Weights of a small GPT-style language model, trained from scratch on English Wikipedia: tied embeddings, 138M tokens.
MLP neurons of a small language model. Each row is named by its layer, matrix (up: input weights) and neuron, and shows model dimensions 48-143. Each number is 128 + 32 x the weight over its row's rms, rounded and kept within 0 to 255.
After each neuron's rows is what it responds to, as a language model described it from the Wikipedia text at the highest values.

L2.up201 [ 87 160 148 111 143 140 114  90 137 104 124 125 173 129 121 117 101 160 147 106 176 136  76 170 107 138  92 130  98 114 136  90 104 150  42 160 128 161 159 102 120 161 121  91 129  69 139 173 161 156 104  80 150  90  88 108 101  71 121 136 107 127 110 199 128 167 166 121 154 142 114 164 106 185  47  92 132 157 101 210 107 136 132 164 134 115 164 207 149  95 126 173 130  60 162  84]
Opening piece of a word split into subword tokens, mostly capitalized names or sentence-initial words: Kn(icks), Wh(ip), Do(wie), Hu(gh), Tom(atoes).

L4.up317 [ 99 138 184 138 130 134 169  96 132 135 156 126 169 103 148 180  88 127 177 177 102  85 171 127 131 172 107  97 109 160 154 113 104 105 115 134 142 155 116 179  89 116 137 214 166 106 177 111 169  91  82 120 130  63  88 120 131 119 124 174 118 140  94 158  93 150 153 152 156 102 162  73 171 139 111 107 135 170 105 194 135 107 125 148 152 172 144   4 132 104 200 110 112 104 180  79]
Commas closing a sentence-opening time or context phrase, e.g. In 1983, / By the 1988–89 season, / After the war,; also table-separator dashes and closing quotes.

L6.up411 [ 59  87 133  90 139 104 111 160 115 143 107 110 169  70 109 132 148  93 116 108  86  93 116 123 151 155 112 121 158 119 148 105 135 103 144 140  84 134 157  75  88 144 138 148 147 131 139 168 152 149 200 140 106 167 128 156  99 121 108 150 112 144 101 186 112  98  87 114 100 175 133 141 225 143  88  40 202 156 115 171 131  69  88 155 180  86 141 105 171 119 141 126 164  94 195 155]
Tokens in templated Wikipedia layout, like the line break after an "= Title =" heading, colons in infobox fields (Summer (DST):), and "from" in census stats.

L2.up91 [122 138  82 136 129 139 119 109 120 111 117 115 137 109 116 144 102 153 107 155 130 144 173 147 144 176  98 124 116 131 119  82 121 126  98 127 132 134  96 112 115 111 144 125 187 137 107  70 134  27 131 130 101 199 108 115  72 124 128 120 162  94 150 157  65 218 144 191 199 154 136 183 154 151 113 113 135 179 138 117  81 116 170 116 112 120 175  95 162  65 165 163 140 100 100 117]
Mostly the word not and the prefix un- at the start of words, after auxiliaries or articles, as in was not, un-relenting, and un-load; also degree words like most, completely, widely.

L6.up407 [166 163 167 113 123 102 143 118 129 125 149 155 138 155 168 144 121  51 150 136 130 112 118 144  77  99 153  35 171 126 137 126 149 113  63  93 132 105 179 142 129 151  86 151 142 120 152 138 122 106  85 134 145 126 121  41 137 108 169  87  76 167 111  95 110  99 169 113 152  97 138 164 100 123  85 106 132 151 171 165 137 141  88 144 111 133 114  82  95 144 114 188 108 123 105 177]
Continuation fragments inside names and rare words (Arbro-ath, Hol-ida-y, ox-ida-se), plus colons and slashes after field names in infobox or spec lists.

L4.up524 [165 121  92 104 111 163 107  80 116 162 125  89 197 162 159 121 156 123 156 112 155 127 127 185 112 144 157 110 149 139 143 173 120 141 132 163  48 150 117 160  90 141  57  93 142 107 119 116 135 183 162  85 140 127 182 100 100 187 136 142 179 129 136 103 135 114 151 144 161 136 133 197 150 155 155 145 120 158  67 157 146 125 162 146 123 124 116 142 151  77 191 123 128 188 137  71]
Second or middle word-pieces inside split proper names and titles, mostly arts, sports and music text, e.g. Van-der-bilt, Di-ll-ett, Wa-nt-ed, Cas-imir.

L2.up423 [160 115  99  73 131 119 113 140 126 129 102 151 182 106 113 158 152  78 105 137 119 163 158 168 121 125 176 122 225  69 137 134 106 133 152 149 115 169 135  86 111 117 141  79 192 166 153 122 154 123 143 168 104 161 119 110 126 115 161  93 110  99  58 140  74 134  76  86 122 129 114 127 117 135 149  93 157 157  98 104 148 137  99 156 129  92 128  92 137 126  89 190 100 142 114 145]
Fires on easily predicted tokens: function words and punctuation in census or infobox boilerplate (the, or, 4., "(" before CET), and word-middle pieces (ce of cemetery, ext of extant, ym of gymnastics).

L2.up409 [ 96 138 125 110 108 107 155 120 128  82  83 158 165 115 189 140 133 134 199 115 139 104  98  73 135  99 107 110 106  96 142 155 128 135 121 131 117 111 136 113 106 129 119 101 118 165 145 135  95 126 135  78 121 112  49  86 126 120 138 174 141 189 193 130 150  95 174 161 108 131 158 110 152 149 148 186 125 140 148 115  96  62 113 114 121 141 139 113 115 144  60 135 135 138 150  79]
The word as after verbs like served, worked, played or known, introducing a job or name (served as mayor, worked as a policeman); rarely, word-start fragments like su, o, be.

L2.up340 [189 139 143  94 127 146 118 134 129 138 168 155 154 135 155 118 121 120 127 212 113 166 207 122 109 176 134  83 137 105 121 107 131  63 154 124 116 112 154 145 113 163 119 155 152 102 138  82 160 160  88 137 131  89 160  98 144 106 131 166 126  82 141  65 165 140 149 184 154 100 132 174 100 123 120 169 123 138 139 143  71 148 156 145 155 110 113 148  61 135 212 112 120 150  99 108]
Final piece of abstract or event nouns, often -tion/-ing words, usually before a suffix like -s or -al, e.g. recording, devotion(al), tournament.

L6.up34 [ 86 173 142 152 128  88 203 138  91 129  79 121 157 103 179 183 178 130 130 102 124 128 145 146 105 102 142 119 134 147 138 128 120 110 129 125 129 198 104 113  96 102 116 131 187 159 137 208 108 142  72  66  79  58  89 107  60 162 148 169 136 178 123 140  89 109 182 101 136 107 103  67 189 127 199 140 100 146 118 130 142 133 157 103 167 102 164 135 127 135 134 110 125 126 127 140]
Function words that open the next clause or predicate: "part" after was/is, commas after introductory phrases, and as, the, because.

L6.up199 [165 104  92 100 162 173 132 185 180 151  79 166 133 158  83 175  91 178 115 150 132 129 117 127 122 145 133 196 138 170 134 159 115  76 181 126 101 151 164 134 131 158 124 169 162 141 151 146 157  91 104  91 119 108 136 131 111 115 121 119  96 165 126 116 129 168 164 159 130 161 115 148 104 179 121 165 196 210 163 123 109  89 121 182 161  82 133 174 105 134  99 128 117 119 119  86]
Final pieces that finish a multi-token noun, often before of, a comma or period, as in inv-itation, Grade-s, Lad-ies; also number after a.

L2.up443 [ 92 122 199 131 127  77 127 158  62 161 106  96 143 120 152 107 147 143 118 159 114 151 147 119 106 153 129 144 161 150 131 138  97  65 177 101 121 146 154 148 134 117  84 157  99 107 180 144 184 146 114 127 129 107 141 118 182 145 107 115 160 144  80 181 159  63 149 142 122  95 144 153 132 125 106 142 156 200 141 147 123  61 131 105 136 177 140 205  45  88 132 145 160  93 167 120]
Word pieces that finish or continue a word split into several tokens, mostly in proper names, such as Gh-ent, Main-e, Pet-rie, delay-ed.

L6.up37 [169 129 146  50 133 127 108 114 125 163 153  63 130 138 164 123  95 105 156 155 142 103 105 124 115 125 116 124 172 142 184 118 129 143 140  98  94 153  63 171 108 142  87 167 123 117 121 175 108 179  44  78 115 114 186  69 136  86 171 165 147 137  92 106 128 116 138 131 154 148 106 153 116 143  91 131 152 108 146 154 115 159 149 135 123 153 139 115 138  98 184 132 142 156  97  80]
Word-piece fragments inside the second or third token of proper names, mostly surnames in tables and credit lists, like Agu-iler-a, Ben-net-t, Nu-ss-baum.

L4.up518 [130  89 112 103 132 179 123 144 146  82  67 150  85 135 102 129 137 160 133 145 118 142 115 150 138 105 140 154 124 112 140  80 107 110 139 146  99 135 152 135 123 145 140 103 135  99 127 137  99 147 114  91 123 175 107 153  38 108 148 111  98 106  72  84 110 252 135 125 115 107 121 122 163 180 124 127 155 105  86  91 119 188 156 168 185  67 102 137 178 130 153 114 135 141 142 164]
Mostly the pronouns it and he after a verb or comma (compared it, making it, where he), plus opening pieces of split words such as ret (retreat, retitled), st (stood) and she (shelter).

L4.up478 [129 175 113 124 105 147  86 159  54  70 102  98 163 139 158 153 110  84 119 109 145 114 124 144 190 106 101 168 106 106 120 150 109 148  74  86 149 133 183 140 116 128 131 108 125 148 100 177 152 157 118  96 122 116 123 102  98  89 143 131 176 140 149 161 157 107 138  97 138 139 152 161 177  64  72 169 112 209 164 191 128  83 140 152 114 175 124 103 153  65 139 167 167 115 109 101]
Fires on the token right after a proper name or title: word-initial capital fragments (Be, Ha, Mac) or prepositions like on, from, in.

L4.up255 [137 198 130  70 156 159 144 189 154 117 138 120 111  89  93 153 141 147 116 180 129 134  79 116 142 189 138  75 150 135 154 135  93 119 163 141  75 140 155 142 119 187  83 156 188 149 155 137 137 110 131 140 125  96 185 112 117 115 151 119 119 107 130 101 104 126 129 165 142 128 119  92 139 121  92 109 127 182 133 174 110  81 138 127 166  80 129 104  89 123 166  88 153 154  99  99]
Abstract or action nouns, often suffix pieces (-ing, -ment, -ation), completing a phrase before of/to/for: median income, training site, appointment.

L2.up323 [101 125  56 112 109 126 124 112  99 164  99  82 174 214 203  80 131 158 146 118 107  91 133  83 106  99 143 119 166 114 191 171 113 171  93 119 118 129 123 153 126 105 127 102 129 166  95 125 102 173 128 111 139 173 143 116  94 163 146 152 138 129 187 144 157 145 133 114 115 140 166 223 219  88 102  86 107  87 125 185 130 110 125 143  98 124 106 128 143 163  95 108 142 136 177  60]
Opening sub-word piece of a capitalized word that continues in further pieces, mostly surnames and place names in lists, tables and infoboxes, e.g. Cha(miné), Ab(aba), Aud(io).

L4.up634 [108 130 119 140 154 143 128 213  57 233 101 127 187 158 168 100  93 104 146 180 175 140 165 107  78 133  84 103 102  94 128 148 142 121 174  74  93 155 157 151 158 126  85 114  80  86 141 118 163  90  93 124 129 160 148 126 137 136 142 102 125 131 173  90 179 106 104 125 152  88 122 135 141 146 106 106 121 136 114 137 105  43 143 140 123 143 154 137 107 139 157 161 110 113 139 124]
Final subword pieces that complete a word split into fragments, such as Four-teen, Fre-ight, Fly-ing, Main-e, blue-sy, mostly in names and numbers.

L2.up455 [ 65 194 128 125 144 176 125 126 133 153  91 133 141 138 121 112  75 148 163 182 132 146 149 107 118 125 130 122  80  73 142  83 117 151 104 131 106  92 175 213 128 122 152 141 119  68 181 100 107  98 147  73 116 108 167 125  87  91 127 146 146 122 105 136 119 122  93 156 111 103  78 103 166 173 113 125 102 144  94 168 139 117 202 104 120 115 138 172 145 134 140 157 172 172 125  94]
Pronouns, mainly "it", pointing back to the article's subject (a song, film, show), e.g. "Musically, it", "calling it"; also "her", "himself", and word-start pieces like "w", "qu", "div".

L2.up527 [117 161 115 129 110 134 137 149 134  79 134 129 102  56 132 212 106 116 121 204 146 109 101 181 201 129 165 163 143  83 114 155 122  89  69  97 141 134 127 183 126  78 130 147 159 116 114 137 117 173 139 120 133  89  76 139 103 114 150 129 133 121 154 135 122 133 181 124 128 103 160  75 204 157 110 125 141 199 103 159 107 162 159 122 176 158 151 113 127 106 134 132 145 152  91 139]
Commas closing an introductory phrase or clause before the main subject, such as "After his graduation," or "In 1960,", plus line breaks after section headings like "===Exits===".

L6.up16 [138 120 172 140 118 115  71 147 159 119  66 114 162 144 139 174 184 118  98  91 142  66 121 146 120 159  68 152  99 129 132 108 109 130 148 150 117 158 165 173 147  61 129 170 117 131 159 105 134 129 141 109 123 123 104 104  62 145 142 114 104 104 144 178 104 140 125 153  90 101 147 106 137 118 185 164 151  68  97 125 158  61 134 140 131 128  91  82 171  75 127 175 172 123 164 152]
The word "a" starting a noun phrase after a verb, preposition or comma, e.g. "was a member", "to a new village", "is a list".

L6.up207 [ 61 108 131 112 118 112 154 131 113 137 121 159 186  82  96 134  55 176 116 188 185 117 115  56 146 147 183  70 120 164 137  75  95 155 101 119 142  68 118 108 165 138  66 125 149 156 202 108 114 118 169 100 131  68 159 122 115 121 166 149 123  96  86  90 138 183  94 145 126  94  73 168 152 100  84 119 165 132 142 103 134 103 142 107 156 106 125 154 130 147 168  94 134 113 142  96]
Mostly referring it and this in prose, as in "Because it funds" and "this dock"; also word pieces completing proper names, such as TerraUSD and Glastonbury.

L4.up27 [ 50 139 149 110 102 124  90 149 129 147 192 163 129  91  73 135  98  84 137 106 164 118 165 153 114 118 105 165 171 112 165 109 136 138 113 122 145 143 165  72 113 133 129 102 146 136 185 130 122  58 143 141  64 126  85 149 119 117 107 132 126  86 103  73 110 148 139 108 108 128 167 102 152 141 116 110 151 141  65 125 109  83  97 107 124  91 159  65 193 173 142 189 160  76 109 129]
Middle word-pieces that finish a word (luff-a, lac-una-e, Moldo-va, colon-na-de), plus fixed slots in infoboxes, census text and tables, such as the N in coordinates.

L4.up331 [ 90 138 157 124 160 151  95 109 134  57  84 102 168  83  84 168 108 131 118 143 172 146  74 124 131 129 164 113 101 170 125  82 142  99 158 132 136 160 120 102 115 121 138 114 166 137 153 122 175 136 118 134  99 123 125  72  66 167 141 193 137 102 137 134  51 162 101 132 112 113 122 177 169 156 109 127 150 127 130 160  99  85 159 170 161 100  99  69 153  95 208 165 124 118 150 121]
Articles and function words that open a new phrase, mostly the or a after prepositions (during a, before the, for a), plus not after did/does.